From a checkpoint of a small transformer trained on Wikipedia: 2 heads of 64, 14240 steps.
MLP neurons of a small language model. Each row is named by its layer, matrix (up: input weights; down: output weights) and neuron, and shows model dimensions 32-127. Each number is 200 + 40 x the weight over its row's rms, rounded and kept within 0 to 999.
After each neuron's rows, "fires on" lists the tokens most often at its 100 highest values on Wikipedia text that the model never trained on; "fires after" lists the tokens most often just before its 100 highest values on Wikipedia text that the model never trained on. A number after a token or word is its count.

L10.up426,197,284,228,164,144,236,166,152,244,177,163,136,186,172,118,222,253,179,296,165,202,185,179,149,184,169,234,239,191,202,211,201,252,155,242,209,278,154,271,267,187,189,148,184,182,218,255,223,187,202,194,222,102,149,239,196,192,192,136,251,165,268,144,201,208,101,238,226,216,196,160,226,243,138,225,231,246,224,267,255,212,157,219,171,139,124,266,217,140,163,200,225,171,228,127,144
L10.down426,164,256,195,233,230,219,173,136,248,209,159,217,144,163,192,211,193,132,243,163,147,213,200,217,163,196,221,249,207,191,182,136,198,210,137,184,277,199,182,260,187,173,214,281,173,195,274,190,244,262,189,265,209,181,179,195,233,181,280,284,202,170,275,153,134,200,238,119,171,215,184,228,257,107,252,183,205,219,169,251,214,239,159,173,244,243,214,190,182,200,216,245,185,203,183,170
fires on: "er" 26, "it" 24, "n" 14, "or" 10
fires after: "s" 23, " in" 14, " S" 9, " an" 4, " " 4

L2.up505,187,175,127,160,189,215,185,164,182,199,231,197,224,245,254,220,255,297,212,242,172,154,194,194,241,203,198,233,194,193,187,218,151,207,203,263,221,238,157,183,206,212,123,179,199,130,274,252,240,196,182,217,239,211,188,305,203,169,175,156,171,140,219,145,199,142,233,185,153,205,152,176,149,218,123,132,160,201,175,259,162,190,207,220,199,192,196,223,208,180,204,191,188,184,201,191
L2.down505,191,212,120,242,218,145,179,141,247,158,224,241,189,165,193,231,239,271,176,236,196,176,141,234,217,262,171,237,153,175,263,245,220,195,219,162,181,243,218,225,230,212,153,199,205,127,206,246,188,189,228,278,150,226,198,274,145,182,190,137,207,206,223,182,221,216,211,187,81,217,195,198,162,221,165,145,168,152,187,223,164,259,204,290,221,243,211,195,201,189,194,200,192,180,215,261
fires on: "\n" 100
fires after: "\n" 100

L5.up395,189,211,125,187,188,214,179,207,154,248,193,83,230,191,152,265,170,168,191,200,133,227,174,137,161,218,155,202,179,237,148,182,249,196,202,248,150,226,166,199,151,191,240,140,159,197,200,161,195,240,209,232,140,181,92,224,275,186,196,169,172,237,238,226,206,184,290,200,183,195,297,194,185,195,123,233,207,253,209,211,178,188,149,210,163,196,239,214,193,194,238,178,221,211,186,206
L5.down395,217,170,203,217,164,178,217,183,153,256,188,203,158,157,135,167,104,186,191,224,154,164,252,161,237,162,144,133,190,213,272,209,182,210,221,229,196,194,227,164,178,162,191,174,214,171,213,187,257,202,250,150,179,268,221,197,247,210,202,134,182,235,242,232,202,144,212,136,207,224,218,152,195,210,182,152,220,177,202,219,199,259,198,148,232,191,313,241,187,219,250,262,226,168,190,201
fires on: "g" 23, "ch" 14, "th" 11, "s" 10, "ur" 10
fires after: "li" 19, "ver" 18, " p" 8, "ri" 8, "man" 6, "20" 5

L8.up95,157,194,227,155,195,215,266,184,163,327,210,169,215,207,193,288,242,166,148,114,252,176,229,151,185,268,162,175,249,251,230,244,192,164,147,279,234,162,224,228,151,252,247,219,112,212,169,151,166,156,185,194,210,186,205,246,139,198,210,156,207,178,142,203,179,154,252,215,189,225,183,159,247,197,174,220,184,243,297,217,130,223,185,154,195,176,253,193,161,130,212,241,183,246,227,164
L8.down95,276,168,225,251,226,160,249,180,322,128,218,217,235,204,252,172,151,228,253,141,224,214,158,176,210,151,173,167,196,184,128,165,271,177,146,252,220,216,200,236,192,136,258,161,174,214,252,224,249,176,201,156,141,266,213,217,224,177,232,186,272,197,116,243,245,194,221,176,272,206,182,247,191,236,147,193,197,199,221,220,176,159,263,194,245,157,206,199,196,119,181,151,207,197,221,219
fires on: "s" 23, " ex" 12, " Col" 10, "ia" 8, "ur" 4, " E" 4
fires after: " in" 24, "in" 8, "ed" 8, "con" 6, " for" 5, " of" 5

L8.up487,269,189,208,216,208,164,252,263,100,197,247,214,189,206,166,301,212,191,198,225,213,235,187,171,232,217,188,189,169,195,261,219,181,205,187,127,249,147,214,281,199,259,228,218,143,263,191,197,204,131,201,211,134,189,251,220,223,232,217,175,155,212,178,174,183,193,271,134,184,148,189,194,229,126,256,219,183,207,218,231,159,147,270,192,220,162,130,290,163,156,136,263,140,178,221,170
L8.down487,189,212,210,187,157,135,187,216,160,226,204,172,175,239,261,222,160,182,198,214,193,139,257,251,159,270,266,276,215,196,214,184,271,220,222,196,267,174,226,185,166,197,166,131,168,226,279,173,177,171,183,237,206,256,210,211,188,199,153,248,149,186,192,185,172,146,258,223,193,196,155,165,174,121,194,165,126,210,217,232,208,242,232,242,243,222,249,194,234,212,233,156,212,229,253,176
fires on: "fe" 18, "it" 17, "or" 14, "per" 9, "ver" 5, "er" 4
fires after: "cc" 13, " in" 12, " Pro" 8, " ex" 7, " In" 6, " Con" 6

L8.up516,161,170,215,198,209,173,199,221,267,204,236,173,235,197,165,230,240,276,201,214,160,173,144,206,238,155,205,202,191,219,185,128,174,227,256,249,254,169,211,196,223,211,169,186,258,152,170,217,192,229,195,158,95,148,154,175,248,193,246,124,150,242,131,201,216,157,142,168,160,204,164,170,159,131,224,226,242,195,227,212,231,245,176,195,162,132,204,280,125,139,227,175,252,236,194,197
L8.down516,153,187,135,169,210,204,197,172,195,184,199,152,205,157,183,135,242,258,206,162,185,203,197,150,204,202,227,217,299,187,190,168,198,254,176,187,243,138,208,216,253,169,164,171,196,126,198,184,134,196,192,189,153,202,284,254,170,251,210,200,171,184,218,186,186,241,189,211,252,199,230,202,245,249,248,217,154,218,225,278,234,179,185,139,254,204,194,238,254,133,213,170,232,209,144,223
fires on: "il" 21, "ur" 20, "er" 10, "ri" 9, "vi" 8, "-" 6
fires after: "s" 43, " S" 15, " " 10, " Al" 7, "al" 4

L12.up132,156,158,175,158,223,204,213,167,276,253,214,244,203,230,119,243,228,245,156,139,189,235,172,244,176,165,258,191,168,241,163,130,285,178,216,269,243,225,246,155,173,227,202,197,187,154,266,149,174,134,273,279,191,188,208,323,174,238,179,170,276,204,212,111,180,170,228,238,204,115,179,229,229,197,235,280,205,188,214,172,191,259,146,209,218,209,236,240,221,195,148,123,253,218,172,185
L12.down132,183,227,182,257,230,207,202,169,185,189,132,183,208,226,275,236,203,238,184,237,193,124,187,217,191,217,207,126,159,222,190,229,123,163,203,254,262,149,212,189,197,214,214,228,189,218,226,218,197,177,201,223,212,261,192,178,265,210,198,182,251,295,200,155,189,214,193,182,218,139,185,202,227,203,77,203,134,160,303,283,240,148,148,178,239,206,236,131,215,179,177,170,210,150,193,195
fires on: "D" 41, " D" 12, "1" 8, "4" 5, " 19" 5, "V" 5
fires after: "\n" 27, "," 19, " (" 7, "==" 5, " \"" 5, "." 4

L5.up60,168,203,178,165,153,175,113,207,199,172,212,224,195,199,204,172,201,131,233,200,181,227,153,122,213,128,229,197,258,184,184,216,106,264,231,213,244,146,176,214,204,198,256,144,203,206,198,215,199,164,214,302,190,232,128,240,206,267,264,137,233,223,273,225,232,210,186,212,240,234,218,128,202,158,191,164,201,133,153,209,170,203,256,199,255,224,218,149,177,238,109,179,195,227,189,305
L5.down60,204,151,183,172,190,203,159,197,243,218,208,258,223,250,234,126,183,156,275,213,222,226,206,122,276,196,253,182,214,192,257,274,183,172,242,156,223,231,236,193,190,240,197,214,217,247,143,247,230,110,162,129,199,181,198,224,131,153,160,287,142,173,202,216,180,230,214,207,204,175,169,156,217,236,181,251,162,126,222,168,305,141,218,269,237,232,233,205,162,178,253,186,237,148,127,121
fires on: " is" 25, " It" 20, " " 15, " a" 13, " also" 10, " was" 4
fires after: "." 20, " is" 17, ")" 13, "\n" 13, " It" 4

L5.up198,194,261,210,206,225,201,136,195,227,212,223,202,209,158,216,153,212,231,209,230,206,171,145,149,241,226,223,185,139,147,205,205,173,203,239,121,207,247,179,236,177,133,171,188,126,216,206,236,204,240,169,326,191,201,158,278,168,205,159,242,236,112,257,196,172,167,230,203,182,160,191,233,238,196,146,118,126,241,183,166,198,229,256,233,166,210,192,194,162,170,138,138,150,226,150,254
L5.down198,166,198,153,237,169,193,204,233,264,253,190,147,177,163,271,201,240,190,282,234,199,205,206,250,231,231,220,196,230,259,224,241,163,179,187,217,224,242,163,278,175,256,134,164,169,165,141,217,190,84,162,285,186,185,224,192,222,184,208,206,162,220,196,203,226,159,178,202,176,206,177,175,188,171,150,235,177,205,186,157,150,242,197,239,227,246,224,201,166,259,242,180,210,108,236,226
fires on: "\n" 94
fires after: "\n" 94

L12.up458,212,176,238,179,223,168,236,199,264,118,230,159,212,112,193,281,173,159,214,261,196,232,197,233,169,129,251,271,178,166,193,187,166,215,246,190,204,178,254,240,180,265,122,207,139,291,162,206,168,267,205,231,118,166,232,139,158,180,181,133,211,230,156,203,218,182,201,165,152,183,195,239,175,163,211,186,130,167,172,216,193,279,236,188,227,206,206,208,232,252,210,175,217,200,226,89
L12.down458,146,192,121,159,204,188,223,184,187,146,196,173,121,176,233,145,223,187,258,164,239,167,211,268,166,175,214,253,196,192,169,185,249,170,203,201,164,161,180,233,197,231,162,183,248,177,216,157,119,201,206,218,245,218,191,251,201,140,142,257,191,201,223,235,194,140,227,232,234,216,217,178,212,181,243,180,175,247,221,245,180,220,241,175,220,214,261,297,229,189,201,209,261,208,184,115
fires on: "it" 26, "spect" 7, "er" 7, "duc" 7, "el" 4, "gra" 4
fires after: "s" 24, " in" 19, "ed" 7, " In" 4, "\n" 4

L2.up349,241,174,220,175,208,247,211,194,190,106,223,203,244,204,161,132,241,202,224,215,247,235,174,218,185,151,218,188,222,208,213,209,212,250,213,161,211,198,256,166,189,167,285,120,264,207,231,207,203,218,269,221,171,193,230,184,212,199,199,217,216,166,215,135,135,151,147,175,180,268,155,182,217,212,231,235,190,192,171,184,222,192,148,181,222,191,244,162,213,187,248,285,215,224,180,186
L2.down349,276,186,194,168,244,253,173,191,203,203,160,229,236,166,155,215,168,161,214,232,184,211,190,213,189,190,184,261,182,174,164,251,246,225,278,226,128,250,207,183,143,208,154,225,207,191,253,169,183,240,240,216,227,211,184,194,195,188,199,261,187,222,137,157,147,170,228,234,277,163,175,138,119,221,234,193,221,184,177,268,179,174,111,217,304,127,173,217,209,194,235,266,186,160,188,161
fires on: " number" 24, " main" 11, " week" 8, " 2010" 7, " first" 6, " 2009" 5
fires after: " the" 31, " a" 8, "In" 7, " The" 7, " at" 5

L2.up389,254,126,207,172,227,237,261,189,184,207,142,152,239,247,264,222,195,219,179,208,153,175,188,192,191,182,130,224,226,206,249,182,166,217,211,209,157,224,238,227,210,106,248,227,193,190,262,233,191,99,212,203,221,229,174,227,146,149,203,161,198,126,177,164,189,221,205,246,181,190,224,220,156,223,161,297,227,230,166,267,212,211,234,214,101,170,220,240,184,145,230,208,262,119,192,177
L2.down389,176,201,188,165,201,166,193,208,188,196,157,171,192,243,305,216,241,243,215,296,160,196,192,241,158,200,214,223,218,155,225,233,190,220,209,189,169,258,239,189,213,196,247,185,184,195,204,216,175,139,180,229,180,225,252,181,164,213,174,119,239,208,190,141,196,192,219,237,122,141,218,244,194,247,228,184,246,194,248,240,93,192,158,190,144,250,240,217,248,175,216,181,213,190,251,229
fires on: "\n" 99
fires after: "\n" 99

L2.up421,269,243,140,242,198,249,216,241,221,171,148,278,149,215,251,188,162,178,196,194,185,151,216,159,147,199,205,126,148,223,215,293,186,222,228,205,193,205,213,243,227,259,226,180,255,245,219,171,137,183,150,193,236,234,99,200,206,261,164,243,141,196,170,241,182,132,167,199,201,207,261,212,126,224,266,197,168,244,228,218,190,194,120,247,170,221,174,144,237,179,185,158,193,250,240,216
L2.down421,245,141,229,148,240,211,197,165,269,175,167,106,190,222,238,182,178,241,242,148,185,142,220,146,176,244,166,133,149,267,214,149,173,144,218,144,174,220,211,254,188,158,200,150,159,294,153,280,209,151,181,174,168,222,192,177,201,247,201,212,189,152,201,248,208,185,244,116,177,321,242,172,164,185,219,215,189,109,252,242,186,327,170,202,133,193,225,211,161,272,242,203,256,178,215,210
fires on: "\n" 22, " school" 13, " office" 7, "day" 6, " team" 6, " career" 6
fires after: "\n" 22, " a" 15, " his" 9, " " 7, "s" 6, " first" 5

L13.up144,165,218,186,240,192,161,99,233,202,180,274,237,212,159,249,201,191,239,170,207,204,165,194,206,245,189,234,216,220,161,167,159,161,236,180,153,223,199,190,147,247,213,173,232,141,193,158,228,247,132,146,237,146,198,181,240,244,279,241,223,237,145,197,187,250,209,248,213,185,189,151,197,195,176,177,198,203,230,178,189,202,181,202,256,97,186,236,238,196,150,134,255,166,177,254,212
L13.down144,233,170,184,172,176,228,242,204,150,256,213,199,188,133,240,213,177,306,277,219,145,161,186,146,216,246,224,191,158,203,173,167,173,215,194,243,285,165,153,268,209,252,174,260,183,167,103,223,207,173,175,250,146,205,186,174,177,224,191,194,246,220,233,203,192,257,305,244,143,207,167,167,176,194,184,148,241,218,166,221,236,189,181,143,205,136,251,174,227,227,192,247,181,193,247,244
fires on: "M" 31, "N" 20, " m" 9, " V" 7, " " 7, " tr" 6
fires after: " (" 25, "\n" 19, " |" 10, "-" 9, " \"" 5

L4.up393,184,180,142,196,220,135,254,191,143,198,163,185,223,195,179,140,169,141,197,278,232,201,241,215,128,145,207,217,161,163,184,241,222,199,258,202,243,258,180,198,209,220,179,173,231,256,254,252,203,205,219,251,147,244,173,241,285,256,123,224,203,179,158,202,197,185,186,253,205,249,201,230,266,170,228,151,299,219,250,209,247,159,177,204,125,233,213,249,197,207,162,166,175,251,238,244
L4.down393,231,161,281,173,234,257,164,158,177,157,253,241,173,230,139,263,139,195,264,180,247,154,222,203,183,225,208,173,128,178,239,259,210,153,190,188,244,180,134,214,227,183,230,179,232,230,214,205,180,225,159,187,209,238,225,279,202,171,152,170,218,127,176,224,224,200,179,138,127,255,215,160,234,200,232,239,184,208,166,206,201,173,188,192,269,182,157,185,217,209,188,215,219,217,241,149
fires on: "cle" 13, "right" 12, "le" 11, "lic" 8, "s" 8, "ft" 7
fires after: " " 40, " G" 20, " App" 8, "app" 6, "d" 5, " U" 4

L11.up180,254,239,213,230,216,195,211,206,82,203,206,244,177,233,88,208,185,192,176,160,193,209,179,272,224,189,246,136,205,233,174,157,159,134,198,278,265,226,235,255,214,144,215,198,195,193,149,133,215,222,177,211,172,175,189,205,239,158,256,243,219,236,194,226,190,244,160,180,209,191,183,236,225,195,156,139,169,239,164,232,235,157,162,219,239,144,231,226,212,241,237,173,233,225,193,120
L11.down180,225,174,205,172,177,155,224,265,192,172,217,189,249,175,161,229,141,227,242,274,204,171,202,201,223,252,191,199,194,217,173,221,234,131,187,122,176,202,192,219,193,177,187,218,226,243,173,172,257,263,174,193,266,154,228,238,208,161,237,195,145,78,195,232,239,193,237,187,228,47,222,244,249,187,213,171,191,177,165,214,210,187,227,168,195,135,205,275,186,118,171,278,127,120,201,123
fires on: "st" 16, "im" 14, "la" 9, "ra" 7, "er" 5
fires after: " " 27, " in" 15, " S" 7, "s" 6, " C" 5, "S" 5

L8.up274,172,207,200,176,197,240,240,203,174,234,270,167,151,170,262,215,213,226,180,190,180,145,172,159,207,202,215,209,260,263,124,171,194,245,134,189,159,125,225,218,214,220,165,224,241,188,205,262,235,156,228,199,273,145,186,201,239,149,216,193,201,171,92,225,191,193,209,147,227,146,212,240,226,159,211,223,114,155,241,211,175,235,187,233,197,186,196,200,153,232,308,237,212,182,202,150
L8.down274,77,264,183,204,240,245,197,216,198,214,177,161,213,191,268,224,227,97,204,205,247,217,223,197,229,175,244,144,204,158,183,157,147,212,168,234,160,171,222,213,245,205,158,196,150,171,205,220,171,216,278,184,224,210,228,217,131,222,266,203,165,221,236,266,176,212,141,64,219,216,182,149,201,267,177,192,241,233,211,191,215,182,172,324,188,195,205,215,208,174,191,270,196,178,229,190
fires on: "ct" 20, "lect" 17, "ut" 14, "mp" 7, "p" 5, "d" 4
fires after: "e" 18, "te" 12, "ec" 9, "or" 9, "tra" 9, " E" 5

L2.up408,229,199,198,155,178,236,275,232,124,218,174,235,201,174,228,219,168,191,225,183,171,187,248,209,189,240,174,224,219,227,179,285,117,188,291,180,173,210,212,195,190,258,192,230,188,187,158,174,217,240,156,249,251,208,131,256,270,200,262,169,173,233,103,231,205,134,245,201,251,137,278,209,202,171,198,201,243,189,220,191,172,218,197,285,147,130,193,246,205,221,123,204,143,218,243,152
L2.down408,231,284,188,187,194,188,218,219,239,170,181,189,192,150,235,165,204,220,136,240,121,224,208,196,221,231,166,203,192,182,274,210,231,212,183,223,221,173,165,271,243,144,161,195,184,238,189,219,205,270,288,194,188,164,222,180,128,215,229,123,131,248,182,179,229,204,239,192,226,222,206,122,219,199,176,156,187,204,236,196,180,236,155,194,95,217,132,170,216,280,274,210,180,149,198,197
fires on: "\n" 75, "son" 14
fires after: "\n" 75, "ri" 9, " " 4

L4.up231,191,252,270,136,232,229,208,157,220,248,192,170,192,229,177,165,217,240,171,247,196,171,131,158,182,218,308,272,226,229,224,180,177,197,231,215,193,228,222,204,180,153,225,197,134,175,280,221,152,276,161,230,202,180,243,227,172,108,183,174,209,146,252,206,241,189,228,209,268,178,211,194,169,192,166,161,159,161,200,188,219,235,161,252,202,157,236,137,198,207,148,201,137,168,163,162
L4.down231,186,240,149,262,201,221,226,147,206,234,191,181,214,131,143,185,234,173,285,232,258,279,233,190,250,213,194,167,143,235,275,224,198,196,205,236,255,277,200,182,211,199,126,247,192,224,152,226,210,153,207,268,249,164,203,184,197,227,170,184,119,229,230,174,223,217,103,223,240,285,198,146,208,268,125,137,255,181,176,190,213,210,245,210,228,197,225,198,154,198,238,198,148,190,146,231
fires on: "l" 51, "\n" 22, " pre" 10, "li" 6, "il" 5
fires after: "\n" 24, " re" 20, " co" 15, " " 5, " S" 5, " Un" 4

L4.up52,234,254,253,189,203,210,173,197,266,232,217,154,220,180,240,182,224,196,173,168,196,184,212,158,188,237,148,138,162,134,167,225,228,167,220,208,254,183,228,181,238,185,225,247,216,201,220,258,233,252,175,252,234,215,187,107,226,229,195,135,239,132,224,145,212,170,211,150,172,138,123,206,211,151,249,190,141,302,218,167,152,166,218,166,259,205,203,205,129,188,198,158,204,271,173,190
L4.down52,199,267,175,212,185,151,228,220,215,215,234,146,154,183,162,212,222,259,182,207,164,211,138,278,246,237,194,171,210,184,239,165,236,183,240,188,185,166,237,199,224,210,186,191,239,186,228,254,180,250,171,195,224,197,261,220,213,157,240,264,137,153,194,206,235,225,185,190,231,123,243,194,202,135,155,187,197,201,166,173,182,203,299,207,188,251,259,172,94,283,153,183,158,231,141,108
fires on: "ro" 29, "e" 29, "et" 6, "ic" 5, "re" 5, "l" 5
fires after: "app" 19, "ab" 9, " imp" 9, " wh" 8, " de" 8

L4.up535,235,253,190,143,220,267,278,183,218,165,200,223,128,187,153,204,192,195,196,171,197,169,255,241,146,198,201,196,224,175,244,174,133,252,197,253,195,224,205,231,234,160,245,176,183,218,226,194,170,265,179,140,134,140,176,166,172,166,252,127,204,246,165,226,168,216,171,204,235,159,256,261,140,238,200,237,183,241,207,162,146,159,228,179,169,239,151,150,224,203,254,287,229,182,186,239
L4.down535,209,163,230,253,182,183,193,157,208,217,259,225,238,206,189,192,232,230,187,197,181,221,261,165,226,240,235,196,208,217,242,258,172,220,188,108,199,269,128,172,172,212,211,191,258,179,174,215,241,178,247,243,148,190,271,190,146,218,174,231,184,193,175,145,192,192,209,154,210,220,205,117,220,268,195,254,191,212,227,193,197,144,245,129,249,174,272,151,195,179,254,236,231,319,255,127
fires on: "ment" 18, "in" 14, "ed" 12, "c" 11
fires after: "n" 11, "e" 10, " Ja" 9, "a" 8, " Le" 6, "is" 6

L4.up383,229,168,226,155,237,168,180,247,223,243,210,226,101,156,155,180,284,136,207,141,176,162,236,189,211,250,151,165,242,191,154,196,153,210,253,242,227,166,229,186,235,180,222,198,118,197,186,228,222,200,147,132,265,162,199,214,186,178,149,202,212,208,178,164,203,187,167,206,243,212,254,249,227,165,277,181,219,157,214,232,252,217,109,198,165,156,202,239,168,186,205,248,232,235,203,282
L4.down383,203,151,190,198,122,201,258,102,195,150,233,214,244,232,233,181,220,185,205,202,203,224,241,249,240,115,196,196,281,207,185,197,151,221,260,205,161,210,216,196,134,289,158,226,267,199,134,180,240,174,132,226,165,265,180,160,203,203,254,200,208,198,199,136,225,166,195,204,157,136,156,117,239,253,174,215,156,262,197,221,186,217,208,217,194,191,216,227,216,253,270,224,166,118,225,129
fires on: "h" 30, "ce" 20, "r" 15, "ig" 9, "g" 5
fires after: "ig" 15, "ist" 13, "our" 11, "st" 10, "fa" 9, "u" 8

L5.up343,254,188,204,222,151,238,187,172,174,235,197,163,201,146,219,152,193,320,167,201,241,235,213,215,163,201,233,250,252,267,196,230,226,207,89,194,276,224,150,173,215,152,189,188,186,227,118,121,134,200,232,220,209,141,212,208,240,198,189,145,185,227,220,236,150,221,239,187,199,197,150,216,303,192,189,245,210,153,233,218,159,196,201,204,200,151,216,242,224,177,178,252,141,215,227,232
L5.down343,212,228,210,272,253,221,156,204,217,135,172,162,154,180,221,160,216,225,131,253,187,115,235,169,215,159,236,192,210,191,182,160,123,162,233,225,204,250,308,255,225,207,197,156,194,141,191,165,227,202,229,215,226,141,190,175,221,167,194,220,173,168,95,171,138,163,203,184,220,242,144,208,246,243,210,139,218,114,148,234,201,213,193,174,157,183,156,222,196,189,189,152,139,178,264,170
fires on: " a" 29, "the" 11, " the" 11, "al" 10, "The" 9, "A" 8
fires after: " the" 19, " an" 11, " (" 11, "er" 10, " \"" 9, "[" 6

L9.up541,223,170,208,194,239,196,229,162,236,216,174,214,179,242,140,220,339,222,234,125,220,162,181,255,204,196,222,160,229,221,194,165,277,207,154,243,214,259,207,255,220,167,202,220,146,224,177,230,216,220,98,203,200,140,261,222,219,187,161,188,207,223,178,235,201,181,146,183,199,217,228,216,192,172,238,176,223,236,242,200,146,284,203,190,254,157,137,212,210,201,131,228,235,219,241,174
L9.down541,206,174,228,181,214,243,226,238,237,225,263,184,193,142,308,178,274,147,199,221,237,176,229,206,180,191,219,144,194,221,182,202,201,162,213,214,235,175,254,265,181,188,198,218,230,209,259,158,250,180,201,199,148,213,118,262,93,167,126,222,194,176,169,255,263,209,171,228,141,230,139,175,119,229,118,151,195,123,229,156,259,137,218,190,167,227,210,215,248,149,226,203,186,240,187,244
fires on: "s" 33, "S" 21, " can" 7, " ex" 7, " S" 6
fires after: " in" 19, "-" 11, "===" 8, "," 8, "==" 8, " of" 7

L8.up374,248,224,202,237,175,118,127,146,169,221,156,317,193,236,241,183,219,183,181,183,235,157,192,239,265,216,215,287,201,255,152,183,243,105,202,194,224,174,179,193,195,257,194,200,228,185,198,215,204,196,281,259,160,209,111,184,250,199,208,204,161,182,180,175,170,257,194,189,258,209,203,203,192,183,194,241,167,203,189,211,213,215,194,197,184,156,226,212,153,156,110,260,101,183,264,230
L8.down374,202,220,157,229,147,266,132,240,265,191,176,303,191,207,182,227,177,144,266,257,203,220,174,224,266,218,202,218,182,180,210,180,215,178,236,171,207,182,184,269,235,193,148,143,154,210,180,200,223,224,235,200,259,145,56,249,228,231,119,232,150,149,227,131,203,203,236,149,221,237,167,191,210,133,252,201,237,153,217,178,222,232,224,202,179,189,190,263,172,224,201,240,215,150,259,187
fires on: "gu" 21, "ba" 14, "ri" 12, "ra" 7, " Tra" 5, "la" 5
fires after: " " 41, " c" 10, "c" 9, " |" 6, " \"" 5

L4.up471,262,172,232,183,246,124,192,274,162,162,204,167,112,205,206,209,278,203,233,198,210,180,115,201,161,203,207,152,193,182,227,205,200,219,200,216,259,278,211,222,232,123,187,226,264,177,126,241,180,213,168,186,157,211,147,256,225,169,267,135,216,239,249,229,206,282,217,156,212,172,149,171,294,228,198,177,126,171,189,152,210,246,214,143,187,162,195,203,205,241,222,158,185,224,169,227
L4.down471,221,246,110,167,219,203,243,128,226,227,184,157,237,209,197,168,124,189,173,199,212,155,234,206,178,214,151,171,217,257,151,119,201,192,240,211,174,196,200,202,205,215,176,219,252,218,218,219,209,162,163,290,208,180,235,205,180,207,248,146,230,247,175,303,233,193,193,184,205,172,188,216,249,341,177,143,198,185,177,160,200,147,254,172,259,138,259,199,221,232,213,277,136,204,192,175
fires on: "im" 18, "te" 15, "ce" 15, "ph" 11, "er" 8, "op" 5
fires after: "s" 59, " " 23, "-" 4, " un" 4

L5.up506,248,229,182,177,152,194,273,170,191,189,252,184,227,196,118,246,223,159,208,278,239,268,182,232,234,219,179,162,204,230,143,166,157,207,210,204,263,184,188,216,193,188,161,246,185,275,182,277,154,109,238,188,204,188,183,197,134,173,170,229,190,180,187,205,217,263,176,179,187,148,226,152,271,201,144,149,222,206,162,234,198,237,263,283,203,215,186,206,190,224,89,213,205,202,268,67
L5.down506,178,215,171,181,113,151,243,245,183,117,233,254,248,156,258,222,217,176,180,146,247,227,215,195,147,149,193,203,206,226,236,180,197,188,169,248,210,139,240,172,198,150,183,246,205,177,272,215,200,259,146,175,207,232,152,208,221,228,213,164,145,242,226,200,219,260,120,235,222,109,209,160,181,228,204,168,190,224,221,255,136,197,250,216,145,189,248,175,287,225,221,249,144,198,124,121
fires on: "li" 29, "per" 13, "par" 12, "e" 9, "ch" 6, "it" 5
fires after: " de" 23, " ex" 16, "y" 14, " De" 9, " Ex" 6, " in" 4

L2.up170,220,157,227,70,174,204,226,203,141,195,191,205,195,243,233,219,223,208,214,253,206,181,171,198,202,195,194,245,171,182,246,222,213,134,144,213,176,228,198,231,195,206,225,193,204,187,214,171,241,166,240,203,192,272,115,249,183,211,215,129,169,194,223,179,173,136,218,317,227,179,186,165,168,215,175,225,254,211,199,224,153,270,183,271,198,136,314,225,149,204,258,264,212,176,154,170
L2.down170,167,267,199,302,220,107,178,162,242,217,223,201,190,234,232,195,191,167,185,147,232,194,169,242,191,193,221,152,253,167,146,217,209,257,159,196,195,211,222,233,238,251,219,198,169,229,118,247,163,134,138,145,162,249,241,218,200,193,176,243,186,185,180,195,190,266,247,195,271,213,197,193,157,230,233,229,246,245,251,185,163,102,240,165,125,204,185,164,165,243,282,146,189,269,208,195
fires on: "\n" 100
fires after: "\n" 100

L4.up191,189,206,204,214,163,214,237,201,251,163,194,155,263,196,180,190,176,206,197,180,205,197,253,224,185,203,225,275,124,201,137,235,147,181,152,220,253,271,235,191,151,168,203,202,131,241,137,209,145,187,175,215,189,188,234,140,241,110,190,132,175,265,172,230,268,145,213,158,222,207,260,144,167,134,239,158,124,211,163,269,198,181,156,163,232,174,216,183,196,263,160,210,213,227,163,209
L4.down191,292,223,232,224,111,170,174,209,152,169,177,178,164,270,155,110,259,163,259,200,181,109,215,147,203,231,177,200,243,179,224,196,306,150,214,215,167,174,194,167,173,245,102,202,253,220,202,221,234,178,194,168,185,195,190,179,231,231,222,247,226,240,175,107,197,178,141,189,290,162,259,191,189,231,163,237,218,174,250,194,180,278,158,218,175,261,225,177,155,154,229,242,224,272,167,188
fires on: " no" 20, "rom" 8, "ec" 8, " also" 8, "mit" 8
fires after: " |" 21, "," 11, " sp" 8, " F" 7, " Com" 7, " Ju" 6